python train.py --n_layer=11 --d_model=768 --n_head=12 --n_kv_head=12 --head_dim=64 --d_mlp=6144 --vocab_size=8262 --activation="relu" --norm="layernorm" --norm_place="pre" --norm_eps=1e-05 --positions="learned" --qk_norm=false --attn_scale=0.125 --bias="all" --tie_embeddings=true --parallel_block=true --init="normal" --init_std_qkv=0.0203 --init_std_o=0.0 --init_std_up=0.0203 --init_std_down=0.0 --optimizer="adam_variant" --lr=0.000398 --beta1=0.9 --beta2=0.99 --weight_decay=0.24 --lr_head=0.00693 --grad_clip=1.0 --warmup_steps=320 --schedule="wsd" --decay_fraction=0.602 --decay_shape="linear" --final_lr_fraction=0.0 --batch_tokens=[65536, 131072] --seq_len=512 --doc_mask=true --train_tokens=1131000000 --steps=12064 --dataset="wikipedia_en"
MLP neurons of a small language model. Each row is named by its layer, matrix (up: input weights; down: output weights) and neuron, and shows model dimensions 16-111. Each number is 200 + 30 x the weight over its row's rms, rounded and kept within 0 to 999.
After each neuron's rows, "fires after" lists the tokens most often just before its 100 highest values on Wikipedia text that the model never trained on.

L2.up4485,267,171,193,202,242,165,248,134,220,223,252,217,172,211,211,176,193,236,240,187,181,165,192,136,241,191,150,175,159,194,166,180,191,227,172,223,258,234,186,141,211,221,166,227,234,160,177,181,206,179,191,241,191,223,254,203,244,164,202,190,274,144,284,212,195,268,214,223,198,160,145,197,220,244,157,189,206,263,228,217,227,210,214,187,234,213,177,199,213,228,185,184,212,210,161,198
L2.down4485,161,147,222,177,155,158,209,215,203,193,201,184,217,221,204,167,197,172,192,215,204,215,193,210,190,173,186,242,266,217,190,208,162,212,210,211,194,237,197,240,195,217,250,220,198,185,179,200,212,205,215,223,190,193,168,215,156,219,179,220,144,208,199,199,178,174,175,186,185,187,200,175,160,184,241,192,167,190,219,226,160,198,195,237,258,178,227,143,181,223,219,253,207,213,237,186
fires after: "the ", "a ", "to "

L2.up1002,247,184,205,211,182,183,209,209,235,202,195,178,205,185,185,195,170,169,199,150,176,109,200,177,189,170,192,162,142,160,153,175,199,223,207,181,225,238,194,169,218,194,144,243,218,195,230,212,226,178,215,208,176,204,197,276,195,216,243,196,225,197,220,166,207,209,165,215,245,251,165,123,193,230,112,197,194,208,214,182,228,226,182,222,197,196,226,172,206,203,238,247,207,193,205,183
L2.down1002,195,132,164,155,156,197,139,230,172,172,146,204,200,185,214,155,193,163,259,216,201,209,205,265,213,211,251,182,211,264,154,191,206,207,231,229,220,183,211,223,187,214,249,199,179,195,209,146,264,238,188,252,245,186,203,166,179,153,150,210,168,251,199,148,184,160,173,179,196,185,215,195,239,201,189,229,200,179,221,267,180,206,184,193,196,203,194,196,218,176,194,200,226,244,224,203
fires after: "f", "F", "-", "h", "of", "b"

L2.up686,227,204,214,198,254,156,231,203,207,195,199,195,187,225,233,247,219,242,222,192,209,218,197,176,164,281,181,201,195,217,190,214,199,229,181,153,169,202,179,175,267,192,221,233,212,167,231,215,227,193,194,210,179,237,225,195,152,181,263,220,201,158,220,145,148,191,203,206,264,230,219,237,279,229,160,210,228,213,190,216,212,161,209,233,270,214,185,189,211,223,209,204,203,207,186,186
L2.down686,163,209,232,160,223,191,177,194,192,198,241,183,186,207,233,172,267,183,186,169,217,171,209,171,267,245,210,251,236,219,163,213,159,260,161,231,176,170,181,183,239,179,224,171,170,186,144,159,220,170,172,166,128,215,222,241,165,245,182,223,199,173,197,201,197,201,215,201,257,205,130,191,220,190,152,208,145,173,215,161,180,244,261,219,251,219,149,232,218,233,196,238,240,194,188,196
fires after: ", ", "1 ", "8 ", "2 "

L2.up2993,189,158,217,217,266,219,235,234,230,245,173,189,208,206,199,235,199,257,218,232,200,233,185,141,186,246,227,207,146,190,201,171,231,212,223,181,203,221,190,188,188,166,228,221,186,226,204,197,170,201,194,263,210,214,186,201,188,203,265,212,235,148,223,218,207,218,212,192,235,168,205,216,211,221,195,174,212,235,192,210,222,258,217,168,228,201,217,157,209,161,185,166,177,209,179,191
L2.down2993,227,184,186,196,143,197,206,157,153,202,219,154,167,197,210,216,198,186,244,178,250,216,207,202,215,146,221,201,264,258,192,214,240,194,193,230,219,208,186,190,193,139,200,181,188,204,163,177,148,158,213,247,197,213,172,182,214,270,222,202,200,252,171,160,215,208,179,186,158,210,204,157,223,195,234,201,248,216,245,249,185,231,182,156,230,183,169,187,212,193,218,255,225,252,190,190
fires after: "and ", "\n\n", ". ", ".", ".\"", ", "

L2.up2727,203,172,204,163,190,166,163,250,185,167,246,266,190,195,130,206,205,217,209,212,192,237,196,184,201,169,183,182,136,231,173,196,224,198,164,136,225,263,173,206,198,194,171,197,181,181,194,169,202,177,208,290,186,178,227,181,245,234,163,187,244,221,203,217,235,222,232,194,247,190,219,184,234,212,235,163,227,244,243,238,153,217,209,176,229,223,201,174,214,234,199,182,198,208,152,199
L2.down2727,147,194,211,230,174,164,238,214,195,138,182,244,177,248,255,217,223,219,206,202,273,208,195,201,179,178,203,185,230,232,218,211,136,182,160,183,157,217,186,253,176,182,163,238,230,206,218,214,211,175,228,197,183,201,204,195,190,188,208,170,153,205,206,189,158,167,212,190,162,174,235,202,159,206,188,246,192,178,189,273,163,216,237,194,189,188,95,262,175,238,184,213,188,177,168,188
fires after: "the ", "1", "'", "3", "former "

L2.up4672,209,178,202,146,237,188,249,198,176,250,161,229,261,197,168,147,171,234,237,212,185,232,186,162,154,229,223,199,200,219,172,242,204,236,157,176,239,266,213,155,223,188,216,250,156,136,216,188,144,229,189,244,195,194,228,217,178,152,235,257,192,149,223,179,187,266,162,187,202,208,149,227,176,229,222,236,251,216,204,183,232,174,213,200,200,204,233,223,234,219,202,172,175,211,260,200
L2.down4672,201,234,246,194,150,195,172,244,226,198,201,205,186,190,228,189,195,228,173,183,194,180,193,192,167,181,202,167,210,214,192,232,169,229,238,210,181,269,146,182,174,192,237,195,244,214,183,161,228,239,201,190,172,161,175,164,171,162,217,195,176,177,153,204,180,199,212,192,204,179,160,190,249,198,215,200,175,168,198,209,216,215,269,237,221,210,246,258,212,208,174,207,215,216,163,215
fires after: "–", "-", "; "

L2.up6033,214,151,186,169,220,157,196,211,235,191,187,218,179,138,199,220,189,193,221,189,234,204,199,151,216,229,240,232,183,178,108,260,125,262,202,212,199,194,173,158,193,189,167,210,169,146,213,196,191,211,163,165,174,236,188,166,173,105,200,212,219,229,215,170,212,250,180,195,146,240,217,185,202,243,203,220,236,198,216,221,216,190,179,203,223,225,206,226,229,210,169,185,179,197,186,201
L2.down6033,237,231,196,154,154,232,250,226,196,219,181,224,216,166,176,237,190,208,191,197,244,237,190,171,187,191,212,221,234,231,194,168,184,223,183,183,234,122,201,188,153,248,237,231,184,177,215,263,187,187,173,166,158,237,187,155,161,206,171,195,173,230,238,243,178,201,212,187,208,129,270,184,164,155,253,177,180,218,223,156,189,139,118,260,227,209,259,227,176,157,167,171,169,214,247,195
fires after: ", ", ". ", "("

L2.up2876,262,177,210,189,244,168,209,178,270,195,169,170,276,163,173,181,215,174,222,240,195,143,202,192,253,192,160,204,179,124,138,206,190,172,228,188,213,268,166,181,211,187,210,259,207,212,180,190,220,115,219,237,156,203,230,224,222,216,208,220,208,204,235,208,214,146,162,202,226,255,144,199,220,189,166,224,248,223,193,233,218,212,196,148,204,231,198,169,226,214,232,220,194,260,229,205
L2.down2876,248,202,200,219,162,194,181,196,217,147,219,159,191,190,217,183,172,210,221,206,222,202,183,252,236,212,225,221,218,219,207,155,223,216,140,200,188,186,225,221,159,157,166,210,184,191,155,206,152,178,216,261,189,231,219,161,220,171,179,129,230,207,174,203,215,134,277,208,169,257,205,159,253,199,196,225,214,204,181,187,190,165,197,176,189,216,177,221,218,227,129,221,180,199,232,191
fires after: "f", "p", "sol", "F"

L2.up5072,173,223,158,163,251,181,266,192,183,202,220,262,205,206,144,209,184,205,175,214,171,211,200,215,234,186,204,205,181,225,192,210,258,213,248,187,252,170,189,195,202,243,191,241,182,173,247,193,198,165,184,211,216,198,206,208,228,172,201,161,200,155,256,218,140,233,226,219,193,158,205,179,231,250,178,206,215,254,207,229,228,209,200,195,213,203,192,239,231,209,203,251,234,231,194,193
L2.down5072,216,232,187,159,218,194,225,243,185,210,233,164,160,271,219,240,221,186,179,177,229,262,207,214,235,222,231,161,254,167,170,247,227,285,152,185,202,204,146,224,229,187,241,183,212,205,148,167,219,171,211,178,201,257,200,224,173,203,204,181,208,233,171,221,198,150,224,197,171,191,199,167,205,219,170,246,216,179,182,184,194,204,204,213,185,200,227,224,207,198,187,193,239,143,171,200
fires after: ".", "id", ":", "n", "tili", "to "

L2.up3662,185,215,183,209,223,178,265,211,206,220,229,239,253,255,191,263,218,225,180,146,185,177,179,135,210,204,201,187,188,174,208,215,172,215,158,188,195,209,184,105,181,177,140,222,227,173,216,192,195,209,195,223,209,163,193,183,214,125,252,188,226,207,212,164,212,159,204,206,183,184,218,204,205,193,193,222,216,204,222,214,220,163,242,228,223,190,204,185,241,211,224,158,206,201,145,219
L2.down3662,193,180,247,179,219,178,150,163,137,235,239,201,176,216,238,194,202,196,244,210,202,208,211,255,221,244,189,203,239,159,199,175,222,206,216,217,211,228,164,221,224,123,217,197,198,177,213,240,240,182,169,206,239,196,224,230,202,176,206,184,157,196,207,173,204,179,203,186,220,227,188,249,200,191,204,179,149,206,256,162,190,242,153,254,207,216,156,201,182,202,222,227,144,189,222,184
fires after: "N", ", ", ". ", ": ", "n"

L2.up3415,172,220,260,174,242,171,163,175,196,187,219,181,193,143,179,228,213,226,210,217,180,132,203,190,201,199,214,171,174,146,193,225,196,223,200,87,181,267,195,170,210,179,216,233,168,210,215,226,178,125,257,196,182,122,264,197,181,191,269,175,237,187,156,185,189,204,181,185,220,193,175,178,219,132,189,120,222,174,215,229,182,196,247,201,207,201,226,206,238,176,175,217,224,238,191,199
L2.down3415,275,205,193,182,182,193,203,232,253,173,234,189,210,168,163,159,203,215,194,167,219,192,219,160,203,271,216,212,183,244,210,197,209,196,215,195,205,178,172,212,169,235,195,198,217,234,178,172,176,182,226,247,132,220,225,218,216,222,193,216,271,216,193,178,188,174,220,176,199,223,250,209,242,184,186,193,198,171,200,173,212,206,235,198,207,215,241,250,183,193,75,242,160,212,177,187
fires after: "F", "H", "P", "G", "f"

L2.up952,252,191,188,191,231,194,255,200,241,288,191,192,189,199,193,201,208,154,189,211,270,252,201,136,196,168,174,251,202,199,185,176,214,194,181,239,194,284,187,169,186,177,213,228,180,122,175,189,196,198,242,209,223,154,179,161,146,176,197,215,252,222,219,195,209,206,247,211,184,209,204,201,176,185,189,197,196,174,190,208,204,210,189,201,231,213,195,193,208,165,203,241,194,226,174,207
L2.down952,209,200,206,237,200,227,199,195,198,188,224,214,213,215,140,218,230,161,135,228,126,188,199,225,244,168,209,265,143,210,170,162,195,227,165,193,167,199,189,215,210,199,273,196,214,247,130,204,207,198,211,204,252,199,192,217,251,147,218,177,217,202,114,218,238,227,183,213,194,144,246,215,218,192,147,192,197,176,230,231,129,207,223,224,246,209,195,179,211,199,150,170,168,245,204,185
fires after: ", ", "\n\n", "is ", "Br", "and "

L2.up3062,189,204,195,147,166,125,282,205,177,202,224,200,205,177,200,196,164,225,198,204,226,245,205,206,190,200,230,154,223,157,145,214,153,215,164,152,206,216,170,167,204,161,229,207,232,206,254,206,188,176,211,172,197,198,172,236,250,237,282,189,221,171,176,165,196,245,168,203,184,195,175,201,146,180,173,208,226,169,214,144,207,160,195,131,249,216,214,130,227,178,176,189,186,218,257,193
L2.down3062,229,164,264,149,134,218,239,228,229,219,255,194,212,196,159,211,211,166,204,140,184,182,203,218,214,192,173,171,183,212,241,182,183,278,186,158,184,230,169,184,188,130,254,212,159,168,204,233,140,273,183,182,221,167,279,214,191,199,238,204,191,201,229,237,193,178,244,195,194,199,190,159,233,188,192,193,193,169,181,175,267,233,215,200,187,212,242,269,212,181,208,197,264,221,203,212
fires after: "–", "-", "E", "Tr", "v"

L2.up1688,242,189,231,190,180,188,249,160,239,160,216,204,197,202,192,224,212,134,197,178,332,226,219,192,195,206,153,150,156,169,203,176,271,226,177,194,212,244,202,225,238,224,158,172,189,177,194,246,179,212,155,231,183,245,192,155,182,179,232,180,192,211,276,177,192,201,201,212,195,201,151,163,210,237,204,216,204,243,244,192,252,196,175,197,179,213,184,168,210,200,248,203,195,188,172,182
L2.down1688,175,165,198,163,213,150,152,195,227,199,143,268,161,180,172,174,162,207,185,208,159,208,202,234,196,195,202,177,247,211,202,242,185,195,177,171,189,206,183,201,264,180,231,175,213,210,134,186,201,220,252,157,198,147,229,207,140,177,193,204,167,192,162,200,206,227,178,184,214,204,233,163,200,162,202,175,165,226,196,203,164,211,173,253,259,177,156,193,182,182,178,189,208,239,210,193
fires after: "(", "and ", ", ", "to ", "was ", "were "

L2.up773,175,180,157,216,216,177,231,227,175,228,179,175,181,236,188,167,235,224,229,113,228,195,207,162,209,198,160,269,227,249,228,221,238,241,195,180,181,193,159,209,210,211,187,187,210,218,266,222,184,224,172,225,210,206,200,197,253,172,171,204,189,229,207,178,226,210,247,187,187,191,169,219,238,223,187,225,186,184,192,217,254,202,247,216,248,239,193,183,222,188,245,161,193,240,186,199
L2.down773,222,184,220,195,151,231,231,210,186,161,173,202,125,259,194,183,237,201,204,128,241,185,201,230,213,201,216,204,257,174,218,152,169,203,184,134,247,198,216,226,230,163,221,206,225,192,176,228,177,200,178,221,249,205,214,277,144,155,166,155,165,153,213,199,172,174,196,170,248,179,220,201,191,219,292,177,160,227,225,202,200,233,181,179,243,212,286,172,186,227,144,213,176,201,176,203
fires after: "Al", "n", "en", "N", "As", "ar"

L2.up1918,191,173,133,192,226,191,195,219,244,206,199,233,234,192,190,185,218,170,183,179,204,153,193,199,249,186,234,185,181,208,180,214,199,251,189,194,215,194,181,183,199,201,186,229,164,198,308,191,175,214,208,218,154,246,244,222,196,222,188,259,193,236,208,131,228,228,178,185,226,211,218,232,185,264,186,196,254,183,270,221,264,202,164,240,192,231,193,197,224,189,214,178,184,171,146,209
L2.down1918,217,203,204,187,183,250,208,174,207,199,211,219,210,154,153,194,191,187,173,170,178,216,185,190,244,230,226,189,235,186,235,192,174,198,242,211,264,182,224,202,208,210,293,215,181,178,206,182,141,136,171,191,211,233,194,210,204,255,208,253,125,182,205,220,186,183,195,168,188,148,241,236,205,200,221,188,181,195,254,193,215,119,156,190,228,220,256,207,181,250,187,244,171,223,198,197
fires after: ", ", "at", "is", "cent", "), "

L2.up2762,219,206,215,206,234,190,175,198,179,221,235,221,223,163,188,248,213,195,199,170,228,200,195,165,195,186,209,164,168,185,187,215,242,209,176,209,159,169,172,207,210,168,176,207,188,157,194,233,241,141,166,211,220,154,200,214,180,177,231,174,251,188,224,211,198,235,192,213,185,161,159,206,238,197,163,221,153,218,181,201,178,218,207,157,201,243,216,114,225,207,160,164,265,213,180,188
L2.down2762,201,211,210,247,179,158,228,237,197,162,175,201,168,219,208,200,197,168,175,230,170,183,192,272,187,191,201,269,208,221,208,228,231,222,202,220,255,205,191,210,200,203,171,182,182,209,160,203,159,181,173,135,166,192,230,170,179,223,185,182,147,217,213,213,180,185,188,251,166,160,206,191,187,199,228,180,174,224,200,177,152,165,216,136,205,197,201,216,175,139,232,181,256,235,243,193
fires after: "to ", "was ", "re", "M", "| "

L2.up4233,213,226,217,176,212,182,229,228,196,170,161,228,187,146,198,170,220,166,234,251,197,206,219,182,188,238,171,193,205,197,226,239,237,223,188,214,160,214,165,148,219,191,173,206,201,208,206,189,218,171,225,259,188,189,142,184,159,169,220,212,238,176,204,174,225,190,188,184,217,143,202,230,183,194,158,198,188,207,189,221,243,182,228,170,172,215,215,191,223,222,182,177,140,204,236,195
L2.down4233,216,174,199,217,241,211,245,229,202,193,163,178,215,133,201,162,226,199,199,288,202,246,216,200,213,190,181,150,127,183,196,206,216,192,205,209,197,184,187,140,178,174,251,202,205,254,122,197,219,191,217,200,199,196,174,181,160,254,263,227,248,218,199,243,215,193,164,185,169,175,232,186,186,181,204,214,213,163,213,189,165,206,159,176,207,216,204,247,205,217,164,174,139,289,185,184
fires after: ", ", "(", "A"

L2.up5402,227,174,210,173,225,162,256,242,208,252,200,199,230,185,168,176,178,233,163,211,182,204,224,204,228,209,218,172,187,179,225,217,192,287,198,233,258,222,194,179,196,172,218,214,197,192,211,202,199,215,234,202,229,213,223,259,233,137,235,231,193,182,237,168,157,208,210,189,197,180,164,257,165,191,211,239,260,161,181,202,272,232,192,184,207,229,236,211,207,180,193,124,245,211,227,180
L2.down5402,206,216,228,184,145,202,194,193,210,197,235,216,187,217,155,227,223,205,155,171,243,142,196,189,166,215,204,228,174,191,194,206,170,164,192,173,143,236,167,200,191,121,216,190,200,192,250,203,228,266,136,224,229,143,180,171,233,231,188,177,237,212,142,171,185,164,226,180,241,243,239,211,217,221,117,163,183,198,218,170,202,171,224,218,203,218,196,199,171,215,221,211,249,184,220,203
fires after: "-", "–", "H", "en "

L2.up2459,225,201,171,156,186,153,220,208,181,227,180,227,254,230,160,219,222,199,211,218,166,191,201,198,169,222,240,177,235,185,169,215,172,262,181,158,233,180,184,149,203,249,261,241,164,159,174,241,181,229,174,203,197,142,189,215,141,186,238,178,192,219,228,224,187,195,173,207,153,173,199,216,202,210,184,166,229,234,198,251,205,244,217,193,208,237,236,164,217,218,219,260,219,215,259,197
L2.down2459,209,191,209,201,220,224,229,272,227,197,240,258,253,224,210,221,197,219,226,125,167,144,200,231,200,282,235,207,196,217,217,169,135,179,179,216,194,167,205,191,198,170,210,224,210,171,172,191,142,176,219,215,237,210,168,261,215,175,213,171,196,171,221,171,262,186,255,211,202,189,243,210,211,217,194,233,172,255,232,174,202,166,223,236,145,223,232,167,207,229,139,208,216,187,211,200
fires after: ":", "202", ", ", "200"

L2.up3314,213,201,194,209,219,196,182,146,197,219,169,210,289,234,140,190,215,183,244,175,205,187,186,204,187,203,199,215,194,181,208,232,172,199,220,229,173,184,173,198,182,208,251,240,197,195,215,203,173,205,186,210,170,224,260,171,142,157,223,233,188,203,212,178,214,181,184,232,175,238,149,148,244,264,138,183,241,231,252,267,226,216,202,193,215,220,205,151,203,203,187,209,163,220,158,214
L2.down3314,199,226,200,207,207,205,219,266,225,203,206,200,190,189,221,226,203,192,190,178,189,196,186,123,245,203,244,208,222,200,188,203,166,200,191,232,215,172,227,161,180,215,187,200,233,189,173,103,246,195,196,201,234,194,171,169,239,200,185,185,168,258,220,171,215,208,192,207,142,155,241,203,216,177,198,197,189,212,210,218,227,184,188,226,210,210,179,170,189,210,154,159,180,221,204,211
fires after: ", ", "), "

L2.up3453,233,196,174,200,176,189,294,203,185,205,170,182,254,178,182,240,224,252,240,185,221,225,170,118,197,276,196,206,168,141,148,181,221,231,213,197,247,254,177,174,207,203,205,202,207,166,240,296,172,185,189,316,217,226,217,185,195,199,265,201,215,222,207,198,217,235,194,186,223,115,227,206,214,201,205,194,208,222,191,224,190,220,193,161,231,227,240,138,204,217,204,175,191,182,230,178
L2.down3453,233,204,174,239,184,215,202,140,171,195,233,216,180,241,187,186,198,187,241,207,209,230,179,240,165,188,200,206,248,226,159,203,262,201,170,203,225,183,184,180,198,169,223,153,155,244,157,165,177,184,212,202,223,181,157,228,186,239,229,197,184,215,173,168,191,203,144,202,258,242,226,194,219,161,235,197,171,219,201,201,187,208,217,153,191,53,191,152,206,187,238,162,188,156,205,181
fires after: ".", ".\""

L2.up4739,248,210,205,222,173,184,181,195,230,204,241,167,199,183,134,135,201,164,194,129,247,216,202,125,195,267,180,230,243,211,209,196,218,232,224,136,250,223,181,155,201,185,193,185,252,80,193,150,169,183,211,218,157,205,219,186,182,174,231,192,232,162,211,207,141,185,200,179,173,206,201,174,216,200,149,206,212,225,172,192,190,187,282,163,262,225,226,175,208,222,225,182,195,201,196,189
L2.down4739,210,164,214,109,188,179,181,171,224,177,202,175,199,209,227,224,190,195,178,223,162,236,193,215,241,182,182,209,176,182,159,178,190,211,225,193,251,190,188,227,203,235,221,184,182,236,205,221,141,217,242,173,228,244,198,219,271,136,196,247,143,223,224,186,216,168,194,180,175,193,195,251,192,205,235,206,228,193,228,183,142,212,143,201,196,238,222,301,159,228,238,225,180,195,205,190
fires after: ", ", "\", ", "3", "5", "), ", "0"

L2.up409,240,214,193,212,161,193,195,204,201,221,123,183,195,128,150,254,188,215,202,160,204,165,185,164,195,218,206,235,181,172,146,178,201,230,185,189,215,177,180,192,242,177,196,197,192,211,258,257,164,152,189,187,198,209,196,190,167,201,258,198,220,172,198,202,212,203,226,175,209,183,217,195,235,222,205,195,214,259,202,271,201,205,207,172,238,206,262,147,241,224,247,196,203,209,249,206
L2.down409,188,198,222,201,167,208,135,220,215,207,218,199,224,244,201,163,208,222,195,217,238,233,211,225,223,205,196,243,214,158,199,251,221,228,200,218,137,197,191,169,189,187,245,176,156,180,193,143,237,172,250,216,245,210,200,197,158,229,207,217,203,191,255,229,194,198,177,208,237,184,206,155,197,208,228,184,187,192,204,183,164,232,236,236,184,96,212,194,208,118,171,206,204,224,143,217
fires after: "\n", ".", ")."

L2.up3847,244,219,158,198,212,201,252,195,146,195,198,173,213,168,172,227,173,218,197,164,268,185,203,213,143,143,201,247,177,209,168,230,208,207,195,162,196,198,192,208,201,254,232,156,242,195,168,220,226,165,153,186,180,191,215,230,193,242,181,232,274,215,191,180,155,234,214,224,204,166,212,212,178,215,149,200,195,202,178,194,185,198,207,222,214,220,225,191,237,169,207,255,178,207,235,172
L2.down3847,242,189,212,156,220,220,213,184,189,212,201,192,166,188,217,189,168,233,187,263,233,233,196,198,187,175,216,221,168,237,153,130,220,148,197,221,153,203,238,172,203,134,187,214,252,188,205,255,220,162,233,230,125,222,209,213,251,218,106,224,246,197,194,204,204,205,217,184,180,220,207,204,198,187,219,184,158,184,168,211,222,213,154,194,195,155,191,245,184,245,217,209,148,224,200,197
fires after: "S", "B", "H", "De", "ab"

L2.up5789,212,199,198,165,175,179,245,226,205,225,178,224,268,153,175,197,172,235,224,201,213,173,194,213,241,252,220,190,199,228,170,220,203,242,185,187,232,199,183,195,215,196,185,166,244,144,194,212,175,193,203,249,201,245,203,215,183,210,248,227,223,230,268,202,251,225,147,200,210,151,149,186,196,190,206,214,256,212,178,161,194,221,194,165,174,214,243,166,201,234,199,193,208,222,185,207
L2.down5789,246,212,222,188,147,181,198,196,248,222,164,215,179,161,162,216,225,217,191,151,197,118,228,224,224,226,205,147,174,205,235,249,178,193,237,193,168,200,167,163,226,189,221,230,224,211,174,161,205,261,160,190,184,158,230,198,211,176,246,199,200,166,185,210,133,140,238,185,162,225,195,223,176,174,169,210,181,174,179,217,228,214,259,249,201,206,221,237,205,160,167,246,213,210,175,223
fires after: "-", "–"

L2.up1649,262,215,207,224,205,178,251,177,209,192,174,178,281,195,167,231,215,191,234,194,216,208,199,202,199,207,140,243,170,193,170,185,198,193,199,204,233,193,203,203,191,226,237,267,162,235,220,194,181,156,214,226,209,243,219,193,191,147,235,205,201,163,180,209,167,185,186,180,204,195,232,189,228,196,192,257,207,182,176,248,199,176,210,159,198,216,198,188,222,183,216,160,156,225,189,189
L2.down1649,187,210,187,176,205,213,255,205,208,155,224,226,216,183,226,237,224,233,215,196,175,181,190,268,186,150,207,199,191,214,171,184,180,223,237,213,223,174,200,170,226,160,224,166,181,245,181,119,196,200,191,189,177,205,229,260,167,248,199,194,200,176,169,132,230,173,203,202,183,157,229,195,215,173,211,242,166,228,193,191,178,221,153,218,197,113,180,209,263,211,222,226,217,243,254,198
fires after: "\n\n", "=", "\n", "."

L2.up2224,244,179,215,176,190,169,226,206,247,234,225,191,222,173,183,244,196,238,159,198,174,137,216,238,154,185,227,172,152,114,203,217,212,199,212,194,225,219,164,146,199,170,201,168,166,206,229,221,209,196,190,213,202,206,201,204,227,138,283,211,218,199,162,177,203,243,194,165,189,147,159,193,226,209,165,195,255,187,245,188,182,193,193,215,189,236,266,173,222,228,191,176,208,206,235,212
L2.down2224,220,183,196,160,160,190,244,199,155,239,162,187,227,180,181,166,220,217,206,166,215,153,208,177,151,274,183,121,162,187,219,212,181,201,175,216,206,242,174,192,181,207,228,184,227,196,208,195,204,229,215,173,192,156,200,173,126,212,192,231,178,182,193,251,208,229,232,194,246,157,265,224,173,229,192,228,195,218,187,190,213,202,211,206,209,161,233,208,188,189,178,233,188,207,223,207
fires after: "–", "-", "w", "j", "W", "Sw"

L2.up1177,165,234,190,158,211,199,245,207,206,211,215,235,228,175,210,245,180,251,230,154,245,164,207,169,177,194,177,184,192,217,145,259,206,177,144,109,182,255,176,188,187,183,183,246,196,173,175,201,210,146,209,206,218,147,214,226,222,203,226,257,208,202,208,201,154,222,193,205,195,196,209,190,198,179,198,209,181,216,207,210,213,168,213,171,234,208,167,170,261,198,256,232,213,234,240,189
L2.down1177,243,203,152,177,173,233,204,275,219,182,152,232,205,190,239,182,213,218,231,184,231,222,197,165,258,184,159,201,169,189,173,210,214,170,197,173,173,194,220,246,201,238,217,191,218,214,195,200,189,145,227,206,179,191,243,180,164,248,148,256,224,254,211,249,193,261,184,151,220,263,213,226,206,181,230,186,197,189,229,178,260,189,189,240,207,215,153,195,197,179,251,250,178,198,194,184
fires after: "; ", "| ", "H", "M", "F", "S"

L2.up687,218,180,162,207,161,179,167,192,239,164,197,216,228,185,155,203,213,188,216,213,248,263,194,184,198,219,174,187,154,204,229,197,216,235,207,190,188,210,183,213,191,213,211,182,186,155,232,192,225,203,197,207,129,232,175,172,181,166,207,205,232,176,212,195,211,274,206,188,210,210,219,200,260,229,134,238,211,149,145,180,208,166,223,157,172,226,168,130,217,204,171,241,184,209,146,203
L2.down687,204,198,139,197,166,147,198,154,211,204,173,199,231,159,222,250,192,202,211,239,204,191,198,233,202,158,225,219,187,185,186,101,146,138,213,242,225,204,188,210,244,227,274,184,191,188,190,237,265,207,198,174,239,242,155,194,147,182,215,200,164,250,159,242,195,216,243,199,231,232,293,258,169,180,178,241,155,169,231,199,220,220,220,185,230,227,169,241,228,211,152,189,165,226,193,182
fires after: ", "

L2.up3956,201,191,146,175,243,161,190,209,225,254,221,191,241,184,135,170,249,164,190,155,208,200,192,175,216,200,215,157,172,231,193,219,184,227,214,181,201,211,158,188,162,188,184,259,209,170,221,212,191,182,176,183,142,133,196,169,249,237,240,190,185,244,185,215,168,226,240,203,232,196,162,192,250,233,162,225,209,176,249,238,241,193,219,165,265,218,218,175,201,210,216,155,182,180,186,212
L2.down3956,241,179,237,184,221,184,200,228,259,193,139,206,193,203,165,213,181,205,199,193,199,171,199,209,229,226,260,184,251,201,207,224,126,260,197,260,178,245,162,185,229,186,217,207,225,150,127,134,175,222,211,182,206,208,232,184,252,256,201,165,188,172,182,214,218,231,190,207,231,189,195,236,221,215,169,239,145,195,205,161,187,232,244,210,295,231,257,235,170,223,182,159,191,196,97,206
fires after: ", ", "(", "was ", "| ", "- "

L2.up3270,193,198,159,179,216,193,222,198,182,230,225,219,209,224,179,176,238,236,181,187,208,182,172,153,167,221,177,190,176,184,184,228,236,199,207,242,207,177,166,223,225,213,168,201,214,195,243,209,175,167,154,203,254,221,161,147,205,213,248,256,206,197,220,198,214,232,170,206,199,176,234,192,219,173,213,201,167,189,205,261,200,167,236,141,209,215,215,117,243,217,231,160,262,197,185,206
L2.down3270,218,244,201,199,153,234,185,241,226,167,171,273,198,239,203,167,232,213,177,213,189,174,180,229,205,192,227,223,217,194,203,164,215,181,197,252,216,224,183,243,220,198,152,227,181,209,221,186,210,206,155,186,204,168,191,214,153,146,202,214,200,116,183,205,231,247,199,189,170,201,182,157,222,173,267,246,197,160,166,239,175,228,234,234,227,205,224,225,174,226,199,190,258,197,202,209
fires after: "N", "S", "n", "An", "The "